Part of a small language model's weights.
Architecture: LayerNorm before each block, rotary positions, no biases in attention or MLP, untied embeddings.
MLP neurons of a small language model. Each row is named by its layer, matrix (up: input weights) and neuron, and shows model dimensions 458-553. Each number is 50 + 15 x the weight over its row's rms, rounded and kept within 0 to 99.
A block is one neuron, or neurons of one layer that tend to fire together. Before each block is what it responds to, as a language model described it from the Wikipedia text at the highest values.

Responds to: Last token of a person's given name, whole or a word-piece ending like Raph-ael, Dec-lan, just before the surname, often in tables and lists.
L5.up357:34 45 64 33 34 23 49 29 50 43 59 89 42 46 69 47 47 82 47 57 29 21 74 49 71 44 35 55 55 50 37 44 40 47 52 74 46 53 44 56 56 50 46 32 67 44 30 20 62 35 48 55 40 42 64 30 28 45 38 70 38 11 49 57 59 30 45 36 56 35 48 76 73 71 59 23 42 56 53 52 42 46 58 34 66 62 37 17 62 32 56 10 38 28 42 45
L5.up399:58 60 39 67 63 38 35 34 22 49 52 51 50 42 58 44 43 57 41 33 33 76 49 42 63 58 19 34 52 38 58 72 30 40 45 58 46 51 33 25 76 43 52 27 56 58 26 74 60 46 35 45 13 50 81 48 45 39 46 29 53 45 72 42 61 57 76 56 27 54 52 65 63 35 43 36 32 43 47 23 57 38 54 48 46 57 42 47 47 32 59 73 53 43 50 48
L5.up519:38 62 38 13 43 60 43 59 51 40 60 71 21 52 59 55 51 65 62 57 49 56 34 70 21 68 15 32 44 09 38 32 51 49 37 57 50 46 51 34 55 46 61 44 76 52 57 48 98 51 48 66 19 64 41 39 55 63 50 31 55 60 35 68 74 32 44 50 56 65 51 76 73 61 50 31 51 62 50 29 46 56 50 55 54 38 08 50 50 42 58 30 42 41 63 67
L5.up690:39 64 57 44 60 48 60 40 32 79 46 32 35 61 71 40 47 41 46 24 44 54 41 37 39 39 16 29 50 59 58 42 44 56 41 49 39 75 38 62 48 53 54 51 47 34 61 65 68 65 45 52 48 61 52 80 63 33 52 71 60 49 34 73 69 42 59 33 74 44 51 67 46 58 39 19 40 41 38 51 57 10 56 45 52 51 36 32 60 31 65 36 46 29 60 45
L5.up706:19 42 49 32 77 52 56 48 65 45 48 30 30 62 53 25 36 65 31 45 10 29 28 67 62 46 37 53 55 56 58 48 42 44 82 49 23 46 40 35 58 65 40 42 37 69 52 63 56 59 53 47 51 56 59 56 39 80 66 34 28 31 36 24 71 44 54 56 20 48 37 34 54 67 80 32 73 64 57 36 79 45 28 81 30 68 59 39 55 61 33 34 54 30 38 47
L5.up960:32 67 58 33 44 55 49 65 27 62 42 39 23 80 41 39 41 54 63 45 60 16 51 65 65 36 37 29 20 49 60 31 40 41 46 52 27 54 29 36 47 32 67 75 52 34 44 56 92 68 57 65 45 49 44 49 47 53 62 47 36 51 51 38 48 34 14 60 48 54 37 54 39 52 66 41 85 62 53 71 49 72 41 75 40 90 45 56 75 53 47 12 39 51 32 46
L5.up1311:25 48 57 39 41 66 37 58 33 48 56 60 29 85 39 56 66 73 52 41 69 56 48 70 36 44 45 45 21 58 63 54 19 28 56 36 66 74 42 51 52 61 77 56 41 53 43 29 53 49 22 52 44 76 26 59 25 65 49 38 20 34 66 68 82 17 45 43 69 59 47 59 74 60 75 50 28 69 51 44 53 47 39 52 15 53 27 36 58 53 46 29 10 77 59 69
L5.up1435:39 67 43 31 63 50 47 46 64 30 66 31 41 70 39 42 57 72 52 32 38 48 49 48 65 58 14 17 22 22 67 63 33 25 65 45 32 32 47 26 49 61 58 28 58 30 67 38 70 48 42 56 50 60 60 36 42 47 59 52 29 30 44 63 45 24 49 41 54 60 44 63 67 49 44 24 63 66 56 48 59 41 40 74 38 72 24 28 75 58 51 31 23 47 75 56
L5.up1635:30 59 55 67 42 41 50 49 66 67 52 55 38 62 63 56 25 51 63 77 29 43 69 56 77 42 57 55 21 32 50 56 25 44 41 73 51 82 71 18 52 67 49 43 63 38 36 45 58 37 78 30 40 56 65 51 40 50 45 72 26 48 39 42 72 22 47 57 43 48 30 47 65 55 42 47 57 67 64 51 38 66 31 40 67 54 52 33 52 58 71 69 36 40 39 59
L5.up1766:83 24 51 75 80 40 21 44 57 65 61 43 42 78 55 65 50 65 55 24 39 56 54 42 54 43 57 59 29 44 53 59 24 17 62 56 15 68 42 36 49 51 45 59 55 33 35 67 76 56 40 65 40 42 54 44 37 58 48 53 51 59 49 69 49 40 45 70 53 58 42 57 68 66 34 33 76 77 55 57 20 32 41 60 53 16 74 58 69 44 53 56 57 38 51 40
L5.up1832:34 58 35 34 58 65 54 66 66 31 69 66 05 56 58 41 57 44 64 38 49 67 59 25 61 57 63 60 47 36 66 31 27 29 56 35 23 36 51 35 42 53 40 44 84 46 57 39 90 59 67 46 36 66 65 67 56 50 58 79 33 12 42 58 57 50 67 50 43 43 59 58 60 27 62 09 65 38 57 71 44 53 40 57 26 28 56 35 57 31 66 25 38 39 55 51
L5.up1837:40 53 54 45 34 44 42 50 49 40 46 37 00 81 41 59 60 62 44 20 61 57 45 55 58 46 25 39 21 55 56 72 50 41 49 39 51 57 25 37 74 43 63 66 40 54 33 56 71 61 46 38 60 68 61 52 33 65 55 50 35 36 34 57 56 33 68 41 68 71 48 40 85 47 64 22 36 45 36 63 44 71 24 77 34 52 45 49 77 53 61 27 38 39 65 46
L5.up2003:21 43 52 36 75 57 46 52 58 41 39 52 26 61 44 41 54 52 35 51 47 53 51 67 73 25 52 26 58 32 51 47 38 42 32 58 54 35 39 65 38 54 53 51 32 57 35 54 51 82 40 36 49 62 29 47 27 52 48 42 41 54 51 62 81 33 57 48 49 57 34 30 50 48 41 48 44 50 20 42 54 29 59 91 41 52 49 64 85 63 46 43 29 34 68 62
L5.up2054:46 76 44 54 30 70 37 40 62 57 48 34 74 40 51 30 59 68 77 47 40 43 69 43 53 48 59 69 44 51 38 37 25 66 61 73 76 62 32 59 50 71 76 56 75 67 47 40 90 34 59 62 37 36 33 42 48 66 62 66 49 69 67 55 77 18 32 42 40 59 55 45 61 79 36 43 55 56 54 52 33 39 66 53 50 52 52 22 38 49 29 32 56 07 20 56
L5.up2423:45 29 48 52 34 61 50 44 21 37 66 39 17 81 46 38 55 58 71 60 28 47 44 50 37 54 23 09 64 53 37 33 32 22 50 68 54 22 19 19 54 67 34 65 62 22 36 51 52 59 65 59 40 68 59 46 60 35 64 36 25 23 60 58 67 40 43 38 88 41 36 74 74 31 51 27 61 56 51 24 62 37 60 51 34 47 49 27 65 67 62 58 39 72 61 53
L5.up2547:70 50 33 56 40 44 18 51 65 30 30 68 27 85 66 34 65 68 74 51 50 62 78 48 73 53 41 39 45 36 58 45 42 45 54 32 39 33 36 50 57 69 40 34 71 52 57 67 57 57 49 37 68 55 62 77 48 50 46 54 46 64 32 56 41 66 65 43 55 36 39 48 16 39 58 49 45 63 56 45 39 62 56 43 28 35 64 41 66 45 37 26 27 55 63 63

Responds to: Opening letters or syllables of romanized non-English names, mostly Chinese pinyin given names and places (Zhang J-ike, Zhu T-ing, N-alin), plus n/a.
L5.up13:42 73 73 30 56 36 69 67 49 75 47 60 63 50 54 71 64 59 62 47 22 27 34 51 21 66 76 44 48 41 49 46 42 72 49 43 53 49 46 43 53 81 58 52 24 62 53 47 45 57 87 42 72 57 33 48 42 42 63 72 53 90 36 32 31 54 60 48 40 77 59 37 50 28 46 38 57 60 75 59 48 42 47 31 53 52 67 55 59 42 40 77 61 58 17 56
L5.up151:45 64 42 40 45 58 44 68 77 27 41 62 46 34 43 72 55 62 33 76 42 90 50 28 59 50 53 30 00 35 47 72 44 30 50 63 55 36 63 45 41 50 38 50 52 49 34 48 49 24 64 55 84 46 34 49 50 60 34 79 33 61 57 53 45 51 43 42 44 21 58 59 38 48 53 64 11 58 53 38 68 40 33 22 51 61 68 68 40 31 57 52 63 70 55 71
L5.up290:58 39 30 19 56 71 16 45 52 86 56 43 31 55 24 73 60 69 51 34 57 13 81 49 67 47 40 30 34 58 34 68 53 41 58 18 40 44 23 64 69 53 52 65 52 40 49 72 37 41 57 23 59 58 45 40 34 74 69 54 72 69 27 50 62 52 25 50 52 63 42 60 90 43 14 53 45 18 46 21 39 55 44 23 38 37 56 63 72 99 33 33 58 43 27 74
L5.up571:65 46 49 39 50 39 65 42 60 42 63 28 52 29 50 47 37 66 54 31 64 45 45 52 30 74 46 45 30 76 28 70 56 54 61 40 53 60 40 55 40 65 68 58 50 75 38 27 46 45 20 35 45 30 68 75 28 57 53 50 63 59 38 55 66 54 65 54 38 85 55 56 50 30 59 53 67 58 72 44 49 78 34 48 49 39 41 73 48 45 19 38 55 54 36 83
L5.up659:76 45 37 62 42 53 55 39 55 63 65 51 42 45 32 45 39 34 52 32 58 52 46 44 74 69 53 45 35 76 72 51 73 62 66 19 68 52 24 48 39 44 56 46 23 46 41 72 40 72 36 61 62 48 58 51 43 70 48 63 50 64 21 36 51 49 19 37 33 50 73 47 60 82 69 42 35 34 42 40 33 38 33 20 60 30 53 48 70 54 36 33 64 56 54 50
L5.up666:77 50 66 61 48 61 27 43 57 48 35 47 30 53 74 46 59 73 50 28 47 47 46 45 51 50 66 49 33 59 68 23 42 50 42 30 37 51 58 49 50 42 57 35 39 62 23 47 37 53 29 82 53 37 47 53 26 53 55 59 22 41 48 50 22 44 35 53 71 52 44 38 61 48 60 47 29 55 66 46 54 74 49 35 59 83 50 48 40 77 51 74 38 53 53 67
L5.up864:79 29 64 51 50 54 62 56 40 63 66 42 72 48 38 69 50 51 80 75 99 45 22 73 66 62 57 41 48 70 65 34 15 61 67 61 37 24 35 35 59 55 61 60 44 50 66 74 10 51 49 13 84 40 50 51 32 69 41 49 39 61 35 41 46 72 36 51 54 56 70 56 42 33 63 41 65 54 40 54 35 49 43 38 30 35 64 38 46 56 46 37 40 60 45 54
L5.up1164:69 61 65 53 56 12 82 61 47 48 49 21 71 63 56 60 51 51 65 57 19 54 60 53 63 42 50 51 46 53 42 54 55 85 69 43 41 43 35 43 51 51 65 84 30 52 55 48 51 63 30 59 39 33 55 35 62 54 55 70 43 56 50 50 63 49 51 56 70 50 19 41 50 17 66 67 36 74 56 40 55 43 30 43 46 36 64 36 13 50 62 63 74 55 58 38
L5.up1235:51 51 24 57 69 71 72 69 64 49 58 31 52 20 21 53 60 43 70 34 47 19 41 38 40 54 51 64 37 54 24 71 50 41 70 65 41 51 57 19 49 61 86 68 60 53 54 54 46 45 28 45 55 30 54 57 48 77 67 81 63 45 37 52 48 78 39 29 59 68 49 54 64 38 52 32 43 53 59 37 61 26 58 44 58 46 62 41 62 64 48 34 27 30 25 60
L5.up1357:77 38 65 74 57 35 48 40 49 48 54 41 43 48 57 66 52 50 54 51 55 77 37 28 78 69 26 44 65 63 23 47 56 60 45 65 51 54 59 43 58 32 59 50 67 43 50 39 48 38 49 19 40 64 60 32 26 45 70 46 67 74 28 51 42 51 51 41 46 49 51 52 45 69 40 78 51 51 46 27 44 82 38 22 28 66 83 55 62 48 55 42 36 39 41 52
L5.up1497:64 34 36 58 58 69 42 57 52 69 61 64 35 66 44 49 64 49 59 63 51 38 50 66 41 71 38 36 30 58 64 61 69 73 66 51 55 43 42 34 34 58 53 68 45 58 49 38 34 23 77 41 58 66 61 63 46 68 43 52 42 72 46 64 86 41 34 28 59 47 68 51 52 38 61 50 33 48 51 41 40 74 32 27 42 44 69 51 88 56 72 48 54 52 45 86
L5.up2025:59 43 24 76 56 47 49 40 57 46 38 57 36 96 52 40 45 55 35 48 64 50 39 21 44 82 20 46 48 63 75 44 58 49 32 21 47 49 74 66 30 27 40 58 55 61 40 55 24 40 40 49 63 44 58 80 19 15 40 43 51 52 47 80 59 60 53 54 66 52 48 25 43 63 56 62 46 49 66 37 52 69 35 42 45 65 40 57 57 36 41 59 27 48 53 68
L5.up2150:84 57 48 50 56 47 58 29 52 63 37 31 55 43 67 92 49 50 52 65 32 41 56 38 63 58 38 58 47 52 58 55 61 53 61 62 70 36 61 55 40 26 47 54 33 24 45 38 23 41 44 50 51 27 76 51 53 68 70 52 57 81 33 70 54 35 61 28 47 66 46 55 31 55 37 41 43 35 43 47 43 18 64 53 45 62 52 49 41 17 38 78 28 38 62 53
L5.up2195:81 27 50 61 55 73 00 70 62 66 52 37 40 18 60 44 71 52 59 43 32 68 57 52 45 29 47 46 52 43 32 51 76 27 56 47 40 43 63 23 40 33 63 43 54 57 30 59 23 33 10 21 72 56 19 49 21 69 31 73 53 86 36 62 52 63 46 46 49 67 49 52 52 22 54 40 60 44 44 54 38 54 18 27 53 78 48 42 65 29 22 72 72 63 63 55
L5.up2340:67 31 37 75 41 40 26 35 65 49 41 45 53 47 39 51 63 39 66 56 47 48 41 74 33 53 60 56 58 68 44 39 55 55 20 49 45 30 76 49 43 54 73 43 55 86 59 63 46 71 42 60 24 48 47 43 37 43 38 63 57 60 48 69 42 37 61 41 30 52 70 41 38 37 55 52 59 41 67 42 60 60 47 63 41 48 34 83 59 33 75 63 54 79 41 53
L5.up2420:69 56 56 50 38 71 39 53 77 47 49 45 61 53 61 29 37 58 35 28 62 46 70 73 66 47 55 87 75 34 73 47 31 32 24 58 57 58 62 57 54 40 56 55 40 44 37 44 26 28 37 41 43 21 57 76 75 45 48 71 44 50 46 55 30 65 66 41 61 12 20 72 42 51 47 60 67 49 70 41 53 61 50 49 62 83 49 34 70 56 60 39 50 77 45 58

Responds to: Final word pieces that complete a person's first name just before the surname, mostly Romance names in lists and tables (Feder-ico, Enric-o, Emil-io); more weakly, family and female words like mother, wife, daughter.
L2.up108:60 50 34 48 57 63 39 30 74 31 50 67 50 39 65 35 76 39 59 40 67 44 40 33 50 51 58 54 60 56 43 39 30 20 81 36 77 61 28 29 51 58 72 30 46 63 43 45 82 65 72 74 54 53 75 30 40 62 73 43 32 27 58 66 38 84 68 74 37 67 57 31 53 49 48 64 53 81 64 58 69 37 37 61 33 43 10 41 57 54 71 37 69 41 38 19
L2.up948:64 55 43 32 56 40 55 44 49 54 18 46 68 84 73 40 75 42 62 33 56 43 40 38 46 83 25 51 43 52 04 60 55 67 49 45 56 58 54 49 47 57 91 48 60 41 81 81 59 41 56 81 54 69 24 45 35 71 56 63 53 43 22 39 65 56 68 46 47 40 49 57 36 71 56 53 54 69 43 83 69 43 84 51 72 68 70 45 59 45 65 54 22 55 36 62
L2.up1981:54 70 44 59 71 15 57 39 45 60 59 49 35 76 74 29 80 65 48 47 66 49 49 33 67 66 23 11 38 64 18 65 39 27 71 35 47 63 31 49 38 53 23 44 57 66 60 43 54 38 56 72 60 63 55 56 41 46 27 45 41 36 46 44 54 44 62 46 76 47 54 69 59 39 51 82 35 76 46 58 66 42 61 73 77 50 44 37 61 62 64 32 33 45 46 41
L2.up2097:46 52 34 95 67 43 90 63 36 67 36 36 34 21 48 45 57 58 41 34 11 52 38 40 62 52 66 39 35 48 57 81 35 29 73 51 47 48 44 55 71 61 35 47 57 37 52 36 65 56 44 26 72 54 47 25 34 24 64 21 77 24 51 59 51 38 53 67 65 72 74 66 31 63 44 52 47 70 48 56 57 76 45 46 33 33 29 67 39 45 57 40 65 66 73 30

Responds to: Digits right after a letter prefix or separator in designations and amounts, such as N1, K1, S4E4, Mk6, KSh86, DJ764, RVT-601.
L2.up794:43 30 75 49 57 61 60 54 29 51 37 60 55 47 61 83 43 31 43 51 49 60 46 18 63 36 58 54 73 52 33 46 63 44 61 35 50 52 36 56 53 43 33 53 63 32 75 59 21 45 43 51 51 67 28 52 53 48 33 68 44 11 47 33 35 46 37 49 61 58 38 39 54 46 48 48 46 27 67 43 48 62 55 84 45 67 86 55 79 41 42 55 53 58 65 51
L2.up2045:65 49 49 48 40 49 47 52 57 51 29 76 59 38 56 49 30 47 61 66 53 20 63 32 66 61 55 53 50 33 60 37 49 74 48 37 32 71 49 53 41 65 49 53 52 47 29 53 64 47 47 56 31 38 40 47 60 51 60 59 48 37 46 41 29 29 15 61 50 50 52 05 56 48 54 46 45 14 84 45 36 45 69 59 24 71 67 41 32 51 74 77 53 49 55 57
L2.up2118:38 70 75 34 54 52 20 55 61 31 80 37 38 34 31 55 48 41 61 42 39 52 37 40 51 42 53 68 47 38 43 50 57 64 37 65 37 73 51 49 78 71 38 65 23 51 30 29 34 61 34 62 49 74 37 42 46 08 50 45 49 99 53 32 44 84 48 48 52 53 61 68 33 41 53 69 58 23 80 53 53 70 61 48 71 22 44 51 41 45 70 58 61 30 40 31
L2.up2527:33 52 81 89 48 31 64 72 56 74 48 38 39 32 55 56 52 47 36 62 64 31 49 46 82 70 57 60 55 57 57 33 59 69 43 64 46 52 50 27 68 58 46 49 43 30 74 47 47 50 65 67 62 53 54 31 71 42 64 63 39 36 46 22 33 51 47 47 22 51 46 28 50 58 50 73 63 36 64 41 40 64 48 67 49 49 58 43 53 57 69 47 91 48 48 36

Responds to: Small number tokens opening a figure, mostly the day in dates (3 July, 15 March) and first digits of scores, times, counts and ordinals.
L5.up341:31 63 65 68 62 62 67 70 47 32 36 36 40 45 27 58 42 25 43 60 50 31 37 19 92 64 47 66 45 47 13 84 79 62 60 43 54 48 42 62 28 40 58 53 64 53 46 48 66 44 24 42 37 45 50 33 77 56 55 37 50 48 51 42 42 54 59 29 21 38 54 35 58 42 30 55 44 53 50 43 38 37 66 57 52 41 47 65 50 51 47 77 63 57 79 31
L5.up503:54 42 16 44 63 57 38 70 64 70 41 32 33 40 75 65 45 59 49 46 65 37 84 58 30 39 59 51 53 42 69 52 75 62 43 66 56 42 61 66 53 48 54 31 17 62 47 39 55 80 36 49 43 55 24 65 51 40 38 45 30 67 52 66 30 12 65 61 42 49 58 46 40 47 45 32 49 48 62 52 55 41 54 68 36 67 71 44 60 58 44 55 76 39 39 28
L5.up692:56 15 35 51 32 38 75 45 32 54 44 45 41 34 41 45 83 56 52 57 74 52 64 38 48 57 33 40 61 29 35 57 56 60 32 82 42 49 53 33 56 38 68 39 47 40 40 20 43 65 40 44 72 44 42 52 57 50 38 41 00 66 37 30 71 29 39 36 22 55 43 43 54 60 29 65 48 42 59 53 39 61 34 34 55 60 60 59 44 61 61 59 76 49 52 67
L5.up1063:55 39 61 71 41 21 25 32 51 51 61 58 44 38 28 69 46 68 76 35 50 58 25 13 77 44 38 56 69 52 54 34 48 38 51 40 47 59 60 26 52 46 45 78 69 25 69 43 33 28 51 18 57 78 73 45 60 37 49 38 59 74 54 46 55 46 37 69 55 54 19 51 37 47 50 62 54 62 46 57 75 65 74 56 53 54 75 59 32 62 45 65 69 46 45 47
L5.up1084:55 54 42 43 84 58 60 55 48 53 72 31 49 51 46 54 41 91 54 40 43 59 47 48 67 45 52 63 40 34 52 46 64 23 71 20 61 20 50 29 22 46 33 48 54 47 55 34 52 89 44 44 77 35 43 43 44 63 41 45 38 50 43 53 58 38 20 54 25 57 56 51 55 77 58 58 76 54 56 54 48 66 49 57 31 22 77 22 43 54 61 52 57 50 49 70
L5.up1107:46 30 68 60 74 40 53 17 52 47 33 45 39 51 64 30 58 25 62 54 42 51 50 46 43 52 52 37 50 62 31 55 42 43 51 65 24 55 32 66 37 60 58 50 46 36 45 55 24 73 43 60 30 30 65 35 52 39 36 69 49 46 40 71 26 34 41 58 59 28 14 39 56 72 37 60 53 31 51 70 72 53 27 31 43 54 38 45 63 71 59 42 20 73 15 54
L5.up1187:46 48 25 38 49 52 18 29 43 62 51 49 66 43 63 75 58 39 62 43 43 84 52 44 47 60 59 89 22 40 71 78 39 68 69 35 29 47 79 49 52 43 53 41 44 51 54 38 79 43 77 20 38 50 65 60 44 79 42 35 58 42 38 71 67 70 49 39 56 47 64 37 29 39 61 36 22 46 50 67 58 49 32 51 47 32 36 36 49 47 57 62 56 50 62 51
L5.up1274:81 22 67 52 46 60 71 60 81 50 31 47 48 48 58 52 28 39 63 65 58 42 63 51 60 40 46 51 62 41 83 54 61 48 73 53 43 36 88 54 28 33 69 30 44 45 49 82 18 36 30 73 44 48 54 24 67 51 59 84 64 85 52 44 72 53 40 74 74 36 28 56 86 40 35 38 42 67 53 55 50 31 78 57 46 52 53 48 75 40 20 63 29 56 63 45
L5.up1433:37 15 37 28 66 39 41 77 74 58 54 26 75 18 46 68 70 45 60 20 38 46 52 48 19 44 25 46 27 30 16 64 41 58 95 44 31 69 54 43 38 45 60 60 37 22 25 56 56 45 40 75 40 54 81 40 46 52 46 68 16 40 60 45 68 48 37 47 24 53 42 59 70 27 45 39 27 33 45 56 56 50 42 77 33 60 21 50 44 57 39 47 53 68 56 34
L5.up1626:42 39 64 50 66 58 27 54 33 45 54 73 55 61 54 38 42 47 58 71 86 28 47 19 26 18 55 88 59 57 65 29 28 66 38 73 40 46 44 59 48 54 31 53 40 42 38 51 49 49 54 51 45 48 49 81 66 42 64 47 49 49 42 25 46 31 51 33 70 45 50 35 26 35 32 33 32 33 53 74 67 62 53 69 41 76 38 53 37 40 66 44 29 40 26 54
L5.up1633:64 15 64 45 65 55 57 48 68 59 48 38 45 38 67 49 51 72 46 54 23 81 55 73 45 47 44 43 57 53 80 64 47 67 61 43 21 49 35 38 57 44 44 39 53 46 62 89 46 56 73 60 57 44 47 57 73 41 42 45 50 69 40 38 50 60 74 45 72 61 51 45 50 46 46 65 48 45 79 49 57 32 82 58 37 53 24 43 51 49 68 56 59 57 54 36
L5.up1903:39 56 19 34 30 48 49 79 61 43 61 19 45 51 81 35 40 31 58 60 67 59 74 74 51 40 73 54 83 56 39 62 44 40 54 40 54 34 32 32 19 33 70 46 41 73 50 43 57 28 55 54 40 52 55 45 54 42 26 28 24 30 37 69 40 49 65 42 43 50 22 49 44 71 43 53 63 51 58 62 47 34 35 50 38 45 62 47 61 68 59 72 52 35 64 40
L5.up2208:45 38 54 46 64 41 50 33 32 46 37 43 40 54 40 63 48 67 62 20 69 51 41 58 45 44 67 45 51 51 25 39 32 59 50 57 63 20 45 51 50 41 33 31 44 45 53 39 23 43 54 59 79 40 44 63 49 36 32 45 34 64 47 64 51 52 43 40 39 70 31 26 36 36 58 26 59 68 64 75 65 73 52 30 57 78 61 59 24 27 52 60 47 75 71 31
L5.up2364:42 25 82 44 63 56 42 67 39 40 35 41 56 38 67 50 56 81 60 77 56 28 58 33 38 29 44 59 50 62 61 60 49 64 48 52 49 60 93 73 33 45 91 21 61 60 57 27 45 65 61 19 64 47 57 78 66 49 43 46 60 71 28 72 55 40 65 22 61 23 55 44 51 60 59 56 60 32 86 73 77 65 53 53 32 48 39 54 46 52 30 40 43 25 68 25
L5.up2426:18 51 55 61 81 44 24 53 58 56 54 35 40 74 63 39 52 60 69 49 09 67 63 39 54 79 68 60 63 20 32 58 28 35 61 33 66 41 42 51 54 53 67 50 60 52 51 60 57 59 58 49 77 42 54 50 51 27 70 61 57 43 38 24 56 59 37 49 46 40 63 50 35 27 83 36 48 50 45 33 56 46 51 45 72 37 54 67 46 47 53 55 48 43 58 67
L5.up2430:62 61 42 56 60 50 27 32 59 55 58 68 43 51 70 53 25 58 46 45 59 49 52 49 45 41 38 56 77 47 45 29 55 31 58 39 43 65 66 24 51 56 31 73 48 37 63 70 49 44 45 39 60 26 51 55 28 45 55 58 29 29 38 44 67 29 48 53 51 69 58 24 36 25 37 62 17 43 48 54 32 43 63 40 41 69 81 50 43 42 55 49 66 56 47 72

Responds to: Single-digit numbers 1–3 (often a leading digit) in table cells, scores, dates and stats, plus ordinals like second and first.
L4.up1105:69 49 60 68 67 34 73 60 45 52 59 56 32 30 55 21 70 56 62 42 41 53 57 39 41 61 50 46 80 28 56 57 30 60 64 59 55 35 46 66 21 67 69 60 45 53 50 47 70 31 59 30 59 45 43 63 68 41 55 28 56 59 67 30 65 49 21 49 60 40 70 46 63 47 67 43 35 34 46 67 47 48 51 48 29 49 46 25 76 30 69 36 66 40 39 50

Responds to: First names, or their first or second word piece, starting a full personal name after a title, role or "by", as in critic David, Sheriff John, Stanisław.
L4.up1173:39 50 16 42 42 39 63 52 59 54 28 70 16 57 66 21 41 66 51 63 49 58 24 29 31 92 28 22 45 77 32 48 51 63 25 67 55 45 18 45 50 52 34 55 55 70 51 59 60 61 71 53 36 66 36 48 46 80 50 67 35 31 35 64 51 61 38 33 69 46 41 36 63 37 40 53 45 42 63 46 68 39 32 33 77 49 43 68 48 39 57 60 34 49 60 53

Responds to: Inner word-pieces of non-English proper names, chiefly Chinese pinyin names (Hu-à, Li Gu-oying, Fàn Ch-ánglóng), plus Thai, Turkish and Arabic names.
L4.up645:64 36 30 56 66 65 24 52 44 46 73 50 51 35 39 72 57 51 29 58 60 52 51 49 55 42 60 44 49 41 41 60 90 55 56 46 64 52 33 44 36 33 52 66 75 46 17 61 59 41 75 57 76 42 54 40 59 68 57 63 40 58 59 64 72 38 38 24 43 42 63 55 72 75 45 57 61 47 47 42 54 45 37 27 56 56 73 55 44 21 41 59 45 51 70 58